From a checkpoint of a small transformer trained on Wikipedia.
Size: 16 layers, width 768, MLP 1792 SwiGLU, vocabulary 9389, 104M parameters.
Architecture: RMSNorm before each block, rotary positions, normalized queries and keys.
Training: a variant of Adam for these matrices, 775M tokens.
MLP neurons of a small language model. Each row is named by its layer, matrix (gate and up: input weights) and neuron, and shows model dimensions 224-319. Each number is 128 + 32 x the weight over its row's rms, rounded and kept within 0 to 255. Numbers have three digits each. A neuron's up and down rows have the sign that makes its largest values positive.
Before each neuron's rows, "fires after" lists the tokens most often just before its 100 highest values on Wikipedia text that the model never trained on. A number after a token or word is its count.

fires after: "," 45, " the" 5, " and" 5, " War" 5, " Rud" 4
L4.gate259:114082117117138098179163170142094102133145183102149168142136100121153094146080117118113119113064116113148135145101156117128098136125128160107173124088099136156146163134111125075140174140093171118100103182153094099076158109142148094148145090174119165159120104066196169140195141160130129129
L4.up259:132142105114084099120189074159107061145105155188194107126183137159128137137153126166080160104142155122094147112088142119179141130086144180122117149103087108133101166113152092137092182099138118106141148145115109113102073141144144113115117157146145150105151110127155129105173119118119108131

fires after: "20" 54, "19" 39, " the" 4
L6.gate1544:159104121096137147178078122058124121112154102118112084135117150097090106160150107127108143141158110159144155079094087157169128086132150150096144115199101118091069142154179149162186186103056157141129118100133127126134110131148116180152112199148190133116184111155161097164125087132134120143
L6.up1544:088131180160099121088132144151094092139176127082076132151078122177127144143149145092157156112157160089092160051071162062138148092115132120200130164171104110113132107117066084117017116139105110153114104096141122211105136159107103089103141120154145144064097153079161196105151103181166173151

fires after: " " 56
L13.gate479:137096168122056151126129079144137143110145114071086175092164068111155115151137112091129148095100128129147115112139142117163170127091111161073115146098095103097168122124129119144165152114157152143183131151167093113101119097111102104117105143135125150152168191140121079037118153087102108105
L13.up479:096109212130153136138154135109142057130153166045159127185191163172164147109156179140152078103139120071097107155077151129147135175120094126113119075103113148137109130148137092130224140127149086125167136089100121064187139177084184122143079139132205194129101155137103143107130107167133174130

fires after: " " 43, " the" 12, " May" 5
L6.gate1290:109074127069118128134149164159123116126027180131151080132139121136150112149084099103100080176093166182179122107174108112165159119123112122080128215189130109115136114072130151169160178144139105100148140138126117064108094111059126150117027083097098074164093125116165185087121131107107189181
L6.up1290:093078119142096103179156150131129137100119148107111114126149153167101158107149119101098097112117125111150133103095176141141182131107088135173139132203097136144137160109081158125125123176144110071116113108169168126161129146096192110121123073182148118175096098075165172166153132148140138186

fires after: "," 30, " to" 11, "–" 8, " in" 5, " on" 5, " (" 4
L6.gate785:204173091111188113174158113175105153183129085137174071115156096100108169135142129121095089203127084148096106168056165144121089103178091152141171106117138135129200225127079123149079146134145188160134149106141132118115157150130161161160115062173151074147118106121124112143200144118125080179
L6.up785:132127084133110143112141143156064104134126128165106173163082130133116141145127130095075127165145072100145143130080145138146100166135161134191162055082102109159127150159145156109084138107161134179123080143102069116131162115159085138176121109136145114118121098132200152123116189122133124135

fires after: " the" 65, " The" 6, "The" 5
L6.gate278:153117144105115090143123093110144116080125212106100104156137145099106140114141117120065163071125173105146157104146127151109103165098132150088069188108112125151106078148141092133164162077214105101128129169134144183123108098148131055199151170152140124157089106052093145134089103157118133121
L6.up278:124093105104117162104133078062128089130110178133115187083144097130099160118172114158095167133139124084115229129154148091157150187041089216108097073155141144186058107161076178112127139095154089139119104143136129129122140144168210107087091106160117180098116124182137152138121185151147126147

fires after: " " 87, " (" 7
L4.gate19:145119090167110168113125141099155130134114077049178119171149161128061119117128202123124091107152179125107144164123057128129045105115128139086044124124186136135121085107184079110096119149142122142142161142134104108123141085087130129113162167113111085178119143120121095167135119117140149151
L4.up19:083134206121038155175141117171109115144148095149156114162124148138128183106114161128118146098210156193146138095123107177117157132127085161134141166166113148164068119165156108097149150181087103103115108138098104130170160164159113159115151127153074110085123107158161091128172170174103148099

fires after: " " 63, " (" 13, " the" 5
L6.gate1522:104152079144118126147147129124134117132098145104109120131202102102147092112111182155118121129129169119079117168139150090129148104135125149094152114148080137236138150126143106146096137109130110171158131088171145143109175172190066157159074098147046109106117182125175127160171038110106113176
L6.up1522:157155119121116133137155079206152170096085150099097147111175168136070167135132193084120106169100123142140127161093193142191061170117143154181101082136143110131166129162123133120133120142201103136122128130149144140204177091100114138111168077117097099128146109133110147122145053166137151071

fires after: " (" 30, " \"" 17, " and" 9
L6.gate277:102146106101176129141164072152094129116097191123086154095191090156042089137160140182052110148035105175103113116084161162099075136131081210134124116142133188125078171163113095112127138129120072149188128124120072091132088138139129157126087075106068136117117124099142146151214107121177118087
L6.up277:162121134136133118132174136151113084148094148107135119124118079184068110122126149115116073133124126070149131139130175152080115133164086174148102119109104121103114164164107112102127120183149124094144118144118071102148087097128083173109133140134156098053140085102153179111154129087098124108

fires after: " " 59, "." 9, ".\n\n" 6, "," 4, " released" 4
L13.gate977:159129144105081167105150060108162159123127193094174188081080117115120175189159131140115137100062155114097147129154125138106154162119112152152126145137100105133150096118156049126166137066140135136113213119120119120121127178054165143150116102148161145189102106178122070170176103169128068129
L13.up977:138165114176110126180090106097051120139125104080114148176140108052139101114147146109132141127124161130109105149130163159153188135171120161147127130099120162095107153163035118170176177123210143110140119179066156096121129124146153131110105146156128115123188181125069121132138176169068110107

fires after: "," 88, ")," 8
L6.gate1728:157177162044069120120143113115168176083131133082146117119158115141138127180088078135132104171089149138162125131149130189126117118114117154118117200159110147129135142107098116123183130130152080149077138142163111112113155121034140155170175139115138107085090079131126143052150094123105119130
L6.up1728:150169059136092096162106128181106153168104087171140155126040103108124116109116109118115132087101152132175109109148157150100100105158250137106133134146142136151121155117047146084162110158140090103098123146163148147157148189183078156112171198162132139104070133092127128159105149150131136120

fires after: "19" 53, "18" 24, "20" 17, "16" 4
L6.gate357:053094112122159096137124128055210093132165142067066133094135123091114095117133149133159151139124120140207106149116089145120112091134147141195093148131070139150124157120134094141162091165117140115080176144161169183136119176135144136089107152122128155091146145150183062165145127133213136172
L6.up357:192083178156099084125090154128110177062163127187133172120147122171030130166131084112163074133170174122136121133149125151147187121093102087079088152097151123070094135097144152193051172168101146128187181132067187196132095165137143093103158202136140107142120110102157103087109108142132101099

fires after: "0" 44, " " 13, "1" 7, " Turnout" 4, "4" 4
L13.gate633:051130114092107172098114149139096081121147136110198152139062090126056067140067104099126180140074201075093108113150104063154131157132134167061085127109131134119188106130092087197185122020115099140120134154157133110141118081111121108159140157111115108139147133110137071092086129216112109142
L13.up633:123162094132136139166111150146158131114162164107123125076116145118172125112113110161127113147134137162071146116159129152090094136095078157134124158102147128135102104140116086124185113163149126071109150177139120164115086129109118163171129073157135156166171118092088156139082006152127124113

fires after: "." 84, " ." 8, " " 7
L6.gate1007:122147119120105120149105134154140103137090181096140100125115098099134138130124110145128178135135146117151157151232195080090156124135131189095116109101139160151072179105139158130099104163127101119092080142045144159167139048201124098178170061156121148119112125119111105104169132155071114118
L6.up1007:165096080111123075178116145159167184122130146133098092160155124149173129141141184167136125142120149140121158087131184193111151126149103137136151146086139121130103089171126175090117094159161145148148118147131140177089072109136081151117117126154166144100102203151180140129061131147117166126

fires after: " " 38, "19" 12, " |" 4, "\n" 4
L13.gate133:116143137096048146068087071123123107117099104126071128109135194085164079193147161154147194092137096128182145137153117180150106092111138172130204118153081122149182080134153164074124123120120150139106104097204149167165110151085097121117208133164094080077105138096112135102067111124091112186
L13.up133:191144125197154118124080089127129127109152132149154116120104072142125172103155139116143148200094154149101169106091164076110097156120122121121120116114110144193096141081167123134074123128116131163115087092074118197185145077163164154209068112151118128102113143070107178182160111122159160146

fires after: " (" 33, "," 33, " \"" 9, ".\n\n" 8, "\"\n\n" 7, "—" 5
L6.gate480:100150158119151137146104122132129105114080097084162096109147094089082192164118051135135144111134127115160118142113147123115124105102103180129171158089108133129245139135172112170178174095142135086190157141144099085185137119091160092121113092104123096150130076145097182102148071169131149169
L6.up480:149173092116091118123116142139145142088140172136161135151078145147113128133114148158102117195142161107099120068090149189140125123138169139150108093147120150162144139109079138152160131120185113129115170139142139093100148107146138168138104137105170158077178177131091135164119149086119179138

fires after: " " 79, " (" 6
L6.gate1438:113140115123080152131082131070144111169166083037121155122141116104122101139099145120184111128099147118122154116124102161175147114120210157113149160182175135081101149109209067127159147164135145149098125140147046050052100120075122205186080132127015147143162105152109151084098129169059131088
L6.up1438:120112178127085177184111117107140109106110134121156123102149164176169132106169146134123151153090132125189111127127164068160102183126092109179065191106139142102017108118111148113210104190133093100112097162133190150169082127162109070103136104130163099180143106085169140107156059143117166128

fires after: " his" 26, " its" 13, " (" 10, " \"" 8, "'s" 6, " her" 5
L6.gate845:112095127105105146131108142151090121147096162162134130180197132158128115137137151161148176198151113163090136139147157087138143148152126174082087084097118115151077128120102139112134114136103133131120102154159061052145057096129165121192152124135126167198119144107143176164157149134162153139
L6.up845:138156065168126166176155064188073127162106156093083160191042169104113098106110132153099158108172117114137092096117110112109164103133071101155193105073124112203126110131171087128073144110131145150113107136138106142144126089137121104165108073111076099087081109064116160138128115146157113134

fires after: " \"" 33, " (" 31, "—" 5
L6.gate1214:138190106031137165093148056175157102143094177149151099090147070103125119121087064157072168095151110139118134099135180098107078107160132132129099154136126091161137191113136156128182106151129108113146153147120102107145151049061152117136135075100181158099098126123181139083147094116157135110
L6.up1214:135145132119129178096110142180112091134146153116122159105120107117133121106128112152097162134183078111153176097078103195146076115123127111117140087140110151126139112152182102142146165093127179152153107157133123185130175086181155143177153077114112113147075137194180129170155141093120114065

fires after: "." 96
L6.gate446:194160120141116153080165162167089151114110104081108130129131097162177131101099101166174113119082131054109109163208092147117158115104132163121149108092123088102104066133105141143079141192113164174111146098029158163126129123174162149163130089155150184157152151080127106042110106113071127133
L6.up446:067187087134143105127052128126103133129147153173072156109149140178174120130179201075145109156113190150106127103144176129085076120109152146148151157125090116076129105051183122123079071132125183114133131107122098089074145124122091152122131109096145135124124186133146198156093150097134131114

fires after: " (" 34, " \"" 21, "," 12, "—" 9, " and" 5
L6.gate628:150218077024111145095111136186084151133129162072119134129184136145136113139158111127118101171180104136116116135102176154142142091163149170179139118112188123070154199145084104176109126084206098120177196147133133085143161086119123110165156073113166083145127109174083167187100145145139113116
L6.up628:120158083133145141126137108140166132124156154060134147154053150071120139115163161122125107141163077139139101169129176172162150155143116160176145105067129150136197164144138146174149148114190094142151132210094109069159134096104126137127139067095123104150107133165132095213076121114182126173

fires after: " the" 34, " " 23, " The" 14, "The" 6
L6.gate816:123114130067153086132076081141111165141144146128120096131140082105144105132164134193130163096100169103127162063093166099150112098096088157134157222146106123138107140101150060133139131125135114126141152121120123191175164104152109132139157086114116136130106138139123134114150066194165202129
L6.up816:126098117128121116155164165123126159121102122111138065124117153082135118097128077193124165161084136114109184142132160146134143121104112160166162165119107107164130139098208079151155117143082115140155167185109132156125062092129131112118134103138134104067136125180123148132110126152101173089

fires after: " the" 34, " The" 10, " its" 7, "The" 5, " a" 5, " Label" 4
L6.gate1276:081160128114125117127137089102141113073114158147134171108099139112101120107117104105154146109136152140114134086167129153156148098134119173160144191144132137128106102137171079122099113150078153125153152146100096159150120067133116133190185124126147141121151146094113178098168136135110132205
L6.up1276:135106114172152149113130102133115111116148120170136181186104120134106111122162134250125121160098098129155185158130136183177241191116109128104172079173167134121109123054117102121089113090102110137134112086158131184131168129125139141173146105124160100099105117154110111132120164134161112125

fires after: " the" 56, "19" 11, "20" 6, " " 5
L6.gate1742:118093140166111147147099111068136150129101119111104102169138157084117135139127127113168138198085160093131152087147124107118158126079092177102149112176094115104090131110210147082052125137167074118107147169150146138146127152164065163190154127121115177148107110035123119082093142061086107084
L6.up1742:122137114097143116130103115148168130125174107118139058095141112131078146145168155169071117114151127104150151092100160166166131129131046147122095144220143101159117098116167139116119091086099093083113079122119152186128169135107160181119149121107079104142164100088122120102128096140145094119

fires after: " " 25, "00" 23, " a" 4, " Bur" 4
L4.gate321:158161077142120146201138131027174134124061113078122179128123132153179125155157099155122149152162123118127136128083087041140183118117080106092103114106165119131085088168107166167177130128118074130144097113103151087109105142126137170138151114087082096172116130100140163150097095154068154093
L4.up321:180162095122140167185080143073196125144088125149110091137087118125180067118155104148153116136174136094112085125137095124089189148106153135142128071123167140094103096099153148084180092131074123128077124093134118123099081129057165136155117098184124124160105131100139140081153122083123165109

fires after: " (" 16, " \"" 15, ".\n\n" 12, "\"\n\n" 7, " " 5, " |" 5
L6.gate164:155139120051094186120139126117191117145093181116161102105089084139041126126054135082063087098157151144115110123159129097119131119134154212139155154158143116132158224118133165158189098102074107123116124133119115104198097140064149108177134050129158067138103124147127145140172085153141152144
L6.up164:115095130117163101160062162102170115159087176079127100157186144136109128117128162089131104113143116129155191075121120129121175133152101123183136152167116155131061179112169147158112147156111128156116122186101134170103128072130078087060105165096176082132071144120125133095085095095094147133

fires after: "20" 48, "19" 15, " " 12, "18" 10
L6.gate436:080044102094142116140095096119118099142061065101139099153118137117158106150177132100154185149177189137086076139080108145149101097126156109094111142127127098104143147143135134156133081233131118103138117114172150137054111201140095126135109127189111140082120175189160086113157106147121051143
L6.up436:120150140135157141063130150134157084120106119109097104031120150103139149080133082051110156176154155061123165138146152108171126110115150128134117076105152128081144141122156130106081111150131172195122171126088109167065129132115099156113082123172142158169148171150171137073134110162131114146